config = dict(
    vocab_size=12300,
    norm_eps=1e-06,
    positions='rope',
    attn_scale=0.125,
    bias='none',
    init_std_qkv=0.0491,
    init_std_up=0.0491,
    init_std_down=0.0,
    lr_head=0.00506,
    grad_clip=1.0,
    decay_fraction=0.362,
    doc_mask=True,
    train_tokens=455900000,
    steps=6957,
)
MLP neurons of a small language model. Each row is named by its layer, matrix (gate and up: input weights; down: output weights) and neuron, and shows model dimensions 176-271. Each number is 128 + 24 x the weight over its row's rms, rounded and kept within 0 to 255. A neuron's up and down rows have the sign that makes its largest values positive.
Before each neuron's rows, "fires before" lists the tokens most often just after its 100 highest values on Wikipedia text that the model never trained on; "fires on" lists the tokens most often at its 100 highest values on Wikipedia text that the model never trained on.

fires before: "\n", " Candidate", " ", " Length", " Votes"
fires on: " |"
L5.gate114 [ 98 140 140 129 118 133  78 144 124 178 116 142 141 140 159 108 137 145 140 108 140 128 123 120  88 126 107 146 116 117 126 107 164 158 164 101 139 156 172 150 150 157 144 128 165 101 138 151 152 162 141 123 145 151 100 117  94 114 132  74 178  99 136 102 136 158 143  98 149 187 148 117 128 122 137 140  94 145 141 103 147 129 158 127 116 148 130 162 134 133 127 147 108 164  83 139]
L5.up114 [159  98  99 145 174  80 144  94 118 133 134 141 138 151 113 101 135 126 131 125 137 131 119 158 107 115 186 114  82 144 140 147 104 115  76 115 124 145  84  97 103 104 151 113 114 130 154 120  93 117 164 119 125 105 132 152  92 156 130 115 133 150 106 142 162 150 110 115 137 132 138 112  67  75 146  86 127 124 105 126 167 159 166  74 177  71 148 136  99 131 121 138  95 107 100  86]
L5.down114 [140 127 171 118 104 108 147 107 138 166 112 146 113 107 135 125 106  87 120 171 119  91 127 124 125 135 138 166 113 119 153 154 122 144 119 133 143 127 146 106 112 104 135 126  87  75 118 140 146 129  97 141 139  93 103  81 136 143 119 159  62 179 120 134  44 150 154 100 116 138 115 171 153 135 159 155 105 148 108 112 124 162 209 127 115 153 121 134 142 155 109  98 135 138  94 117]

fires before: "\n", " ", " was", " of"
fires on: " |", " (0)", " which", " (1)"
L8.gate833 [168 136 117 152 129 132 146 146 147 160 129 168 114 110 146 124 172 140 117 115 154 117 117 120 166  77 149 141 194 134 115 116 124  99 167  99 146 152 158 153  98 148 129  79 107  84 158 132 140 144 109 129 144 138 144 119 143 149 178 131 123 135 146 129 155  96 117 125 165 104 153 114 146 171 121 125  98 148 152 125 101 118 123 142 168 148 143  98 123 136 129 113 130  83 119  77]
L8.up833 [108 122  91 101 148 126  98 170  51 151 107  94 123 148  95 136 121 159 104 168 132 140 139 164 105 157 133 105 145 148 131 158 185  98 118  97 122 124 111  99 133 130 115 114  93 161  90  98 156 123 133 134 120 141  82 142 109 142 110 116 112 109 121 107 164 123 105 127 120 161 111  73 115 149 104 105 125 122 135 117 148 125 178  63 149 174 119 108 144 141 140 115 109 101  95 141]
L8.down833 [144 155 134 108 142  96 111 115 186 115 153 120 158 117 142 103 124 169 149 141 143 103 158 132 132 158 134 123 107 142 141 166 165 104 113 151 104 146 104 131 121 115 166 126 159 137 148 125 101 135 124 126 100 124 110  99 131 118  89 128 169 134 112 167 185  90 112 148 139 136 137 153 112 149 117 153 148 161  84 148 126 136 134 136 115 114 104 178  87 114 109 141 110 174 134  92]

fires before: "\n"
fires on: " ===", "===", "==", " ==", " ="
L8.gate318 [164 127 109 163 190 129 101 155 120 111 132 116  95 150 189 166 140 134  89 114 115 126  82 150 138 107 132 103 125 123 178 175 116 142 108 148 129 126 152 168 121 184 136 140 157 136 147 168 131 114 145 133 118 146 107 108 120 136 133 145 121 117 140 163 179 171 142 154 167 124 100 136 130  91 138 144 114 161 167 114 123 154 146 153 129 156  80 117 133 111 118 121 135  87 107 131]
L8.up318 [131 122 125 117 171 125 153 116 123  98 127 144 136 141 156 101 133 138 102  95 116 116 149 103 130 103 163 125 110 155 147  99 124 123 137 144 113 117 148 129  99 108 114 149 169 116 134 128 152 143 138  96 165 130 146 160 154 212 142 121 152 134 150 122 122 152 111 131 147 156 119 189 111 104 134 157 146 106 134 150 112 112 151  96 180  96 116 121 122 164 153 124 152 151 158 121]
L8.down318 [ 73  94  92 152 144  98 141 137  84 122 130 138 142 136 125 115 149 162 113 103 176 140 110 119 108 121 116 128 175 110 126 124 148 133 136  90 140 172 108  98 157 124  86 140 111 150 138 176 155 141 120  70 141 112 132 148 114 115 148 101 179 123  88 114 136 127 143 143 113 110 136 150 120  85 128 152 119 139 118 141 115 110 161 128 129  84 165  97 148 137 110 139  98 113 110 109]

fires before: "\n", "-", "|", "="
fires on: "\n", " remain", " =", " |"
L2.gate218 [157 158 140 136  99 111 127 151 140 122 131 160 108 119 143 140 163 172 142 144 147 135  68  81 126  91 119  84 153 118 179 155 120 158 157 140 124  93 117 111 116 152 133 186 170 147 132 153 102 123 110 113 121 144 117 137 126 156 141 154  64 139 171 131 145 118 119 127  90 145 100 122 105 128 134 111 143 160  96 148 126 146 130 128 123 110 142 169 110 145 108  41 164 151 172  93]
L2.up218 [118 163 123 131 141 158 138 112 122  79 155 151 124  97 131 127 153  98 112 164 169 139 104 128 143 137  96 112 135 152 158 126 132 187 187  86 121 100 139 117 141 187 129 135 154 142 127 128 145 151 103 134 121 120 126 157 145 149 118 103 127 119 163 152 132  77 166 174 133  83 127 134 113 137 111 115 112 107 158 160 148 120 127 108 107 140 110 131 155 111 144 101 102 127 113 119]
L2.down218 [120  92 108 127 172 169 142  76 110 146 148 130 106 137 123 120 133 124 105 143 163 161 130 106 112 124 126 117 186 152 108 119 129 131 142 117 159 146 128 124 154 145 142 118 118 115 151  79 130 175 173 128 126 138 140 129 179 169 159 128 139 156 171 118 106 163 131 123  78 115 149 137 123 107  82 101  84 109 120 117 130  98 143 116 125  89 146 179 125 135 145 123 113 106 137 153]

fires before: "\n"
fires on: " |"
L8.gate5 [148 126  89 139 100 132 140 143  90 127 144 125 149 126 107 107 122 125 127 121 138 121 103 149  76 121 121 117 132  90 146 148 129 119 131 114 133 129 106 154 154 174 133  94 114 121 119 141 143 112 131 161 113 139 102 119 132 152 161 127 112 136 115 153 128 111 123 132 114 156 117  75 110 117 102 164 169 174 153  94 105  82 124  92 128 139 112 134 142  94 156 141 108 114 126 140]
L8.up5 [115 152  51 162 103  95 138 128 141 128 125 139 107 141 103  99 146 131 107  87 115 122 112 159 116 138 122  98 174 114 177 138 128 130 114  75 113 108 151 114 145 175 121 135 118 151 122 136 175 137  77 134 124 124 123 134 134 155 161 136 139 141  98 117 128 138 160 167 155 129 202  87 121 107 114 140 118 136 135 102 106 118 111 130 108 130 154 119 141 129  82 117  60 128 116 134]
L8.down5 [113 116 113 115 123 125 127 120  83  97 124 116 123 104 110 152  94 148 135 108 138 157 115 146 114 124 115 140 144 134 145 117 112 123 113 139 116 113 150 110 102 179 100 139 101 122 125 144 126 108 116 134 150 139 152 140 108 139 122  94 117 113 126 161 107 149 112  97 127 145 103 115 103 240  84 157 108  96 134 146  90 140 112 108 144 123 119 110 141 120 169 112 138 127 116 134]

fires before: "\n", " by", " the"
fires on: " ==", "==", " below", " Succeeded", " Preceded", " ==="
L5.gate187 [116  49 103 144  89 153 117 142  94 119 144 165 115 170 100 130 180 150 135 114 124 113 117 134  68 132 130 143 120 109 128  96  67 138 147 145  99 144 176 104  89 146 137 185  75 169 115 145 125  85 159 116 141 137 146 142 114 142 125 115 125 107 128 126 128 134 111 136  98 103 114 114 111 125 174 147 114 126 129 127 146 172 114 128 131 131 151 146  96 124 101 156 146  96 124 148]
L5.up187 [139 113 121 137 103 105 131 149 135  81 130 114 155 128 126 128 132 119 113 135 151 128 142 113 136 115  75 123 158 154 123 147 112 141 165  95 143 171 165  94 160 166 124 105 129 157 152 146 127 156  91 134 150 133 153 110  93 131 116 111 119 126 150 157 180 150 142 142 121 125 105  82 134 154  93 168 151 130 203  74 116 132 108 135 151  84 111 120 146  97 132  95 151 118 114 150]
L5.down187 [106 110 113 129 113 157 141 132 120 136  97 139 125 197 142  93 141 158  93 152 131 143 145 118 139 134 103 195 124 158 142 135 120 100 123 157 116 123 138 127 128 113 144 142 129 137 145 141 139 137  96 105 111 124 129 151 142 130 121 158 178 104  91 137 162 137 134 130 150 150  65 144 140 187 167 166 134 139 166 142 133 134 132 120  95 160 119  87 115 107 131 122 191 125 144 112]

fires before: "\n", "S", "-", "202", "M"
fires on: "\n"
L2.gate883 [ 87  70 110 101 108 132 127 147 161 125  97 142 103 153 123  98 141  93 152  91 192 127 124 137 132 122 113 156 140 175 115 145 127  78 122  98 127 149 136 162 125 112 112 112 134 114 106 173 122 132 134 126 128 143 162 134 147 160 130 139 101 106 129 144 169 124 137  96 164 116 143 113 114 132 133 117 139 124 142 133 103 111  99 108 149 131 106 103 115 114  84 106  95 101 136 146]
L2.up883 [ 66 117 138 163 108 112 149 125 180 183 114 142 102 145 108  89 172 115 132 149 152 148 109 138 131 142  88 162 154 143 150 115 108  85 120 119 136 102 134 132 150 124 126 139 133  92 170 127 131  92 132 149 150 150  96 123 102 166 110 134 124 141 150  70 139 150 135 113 122 142 107 105  91 129 134  86 114 107  61 110 128 106 103 131 154  67  78 116 101 121 111 112 110 177 143 162]
L2.down883 [119  96 147 117 145 127  97 146 109 137 146 128 125 141  98  84 107 175 154 135 126 135 100 124  88 136 127 101 125 114 136 135 126 117 113  89 156 111 124 157 146 144 137 118 160  89 113 132 108 107 114 167 164 171 159 110 109 131 107  87 182 108 118 159 144 140 134 102 152 106 146 118 154 135 147 131 114 107 159  96 111 131 108 113 156  95  59 112 168 151 139  94 124 125 133 123]

fires before: "\n"
fires on: " |", " =", "\n"
L7.gate517 [147 127 101 158  98 122 150 106  96 146 147  82 101 127 161 122 123 141 136 103 158 122  77 153 153  93 167 101 107 142 171 103 114 138 154 147 115 136 144 100 143 154 157 115 192 111 169 143 183 138 175 118 136 134 117 126 123 137 117 146 145 122 125 113 173 170 165 125 116 101 139 155 121 118  78 160 137 127 146 110 126 120 140 108 106 143 154  99 145  98 109 129 160 146 127  85]
L7.up517 [131  92  83 132 102 104 114 134 114  86 141 128 118 142 192 114 146 131 150 131 155 151  95 147 134 109 113  95 112 126 125 164 152 103 117 141 136  95 127 149 153 123 121 121  75 111 118 142 163 144  96 116 155 145 139 174 140 158 130 157 169 136 129 109 133 105 119 121 130 118 127 118  95 149  91 124 141 144 109  89 104 125 129 105 104 100 134 112 136 159 155  85 156 105 121 142]
L7.down517 [ 94 110 118 100 141 133 123 112  82 112 122 108 137 103 140  61 141 139 141 121 107 112 116 150 151 146 116  90 168 120 108 155  99 121 107 136 165  96 141 110 128 141 134  80 126 124 151 118 118 117  93 110 116 124  96 111 121 115 122 104 141 116 158 132 125 160 163 103 133 127 136 129 178 148 140 129 120 153 147 162 113 115 128 109 142 121 126 117 113 131 138 129 111 166 142 125]

fires before: "\n", " ", " —", " Pts"
fires on: " |"
L2.gate70 [130 135 114 122  96 126 132 170 147 154 108 105 138 121 116 125  82 130 110  82 147 150 109 130 112 111  93  91 112 133 147 138 111 144 176 142 118 122 119  90 145 150 116  68 100 108 122 115 119 171 135 153 149 111 159 130 132 154  82 189 145 157  88 145 118 143 145 134 170 124 111 104 104 105 112 126 111 132 129 153 136 144 171 110 121 122 140  92 113 132 123 147 124 137 111 130]
L2.up70 [119 102  93 102 135 143 169 128 177 179 128 138 133  85 117 137 117 120 152 113 153 184 147 157 118 167 135 121 203 130 149 104 130 148 169 119 147 136  97 124 139 123 177  94 130 123 134 156 128 143  99 121 135  97 156 145 129  96 114 130 137  99 100 122 137 119 154  88 124 117 138 115 110  63 172 108 118 157 114 147 101 159  97 144 138 159 153 148  82  92 133 125 117 161 140 138]
L2.down70 [162 139 111 140 137  98 127 144 156 167 155 146  70 113  86 128 115 115 159 159  88 155 122 107 174 150 130 157 108 130 127  98 116 116 116 116 144 124 148  73 171 130 133  72 124 122 111 163  80 120 138 127 110 136 164  92 106 152 104 136 108 132 156 121 127  98 154 137 163  83 128 153 133 183 143 124 127 106 108 131 112 122 111 159 118 169 113 141 100 156 133  92 163 132 104 122]

fires before: "\n"
fires on: " =", " ===", "===", "===="
L2.gate480 [ 93 126 120  88 127 135 147 154  83 130  88 126 126 126 155  99 114 116 116 107  95 109 163 124 143 140 172 154 110 144 125 154 118 112 108 142 143 119 114 172 155  88 146 147 150 101  93 119 121  91 100 149 103  97 123 147 132 184 129 120 122 165  65 114 113 126 148  90 141 116 120 179 134 111  61 121 123  96 132 110 175 137  85 145 100 105 122 122 134 109 156 102 124 109 124 136]
L2.up480 [188 132 124 136 139  97 102 134 123 104 130 143 151 123 169  97 131 141 105 108 148 135 147 141 134 119 136 151 122 117 137  97 144 129 160  78 135  90 132 138 154  95 108 167 133 119 127 133 121 110 130 121 124 124  96 141 138 130 144 147 130 149  90  96 140 131 137 143 143 121 161 191 125 102 116 133 149 129 158 113  87 128 143 108 124 131  88  71 174 134 127 162 169  62 168 124]
L2.down480 [150 139  90 121  99 145 159 169 140 151 172 136 161 147 162 115 117 147 141 108 138  91 109 154 165 121 170 179 114 124 134 127 117 112 139 119 119 112 123 157 114 148 152 129 145 113 148 122 124 135 145 134 122 104 113 130 153 129 120 119 139 112 119  75 163 147 104 154 128 111  54 166 119 121  82 128 167 144 131 123 146 138 111  64  88 114 123 110 157 102 150 148 144 133 170 116]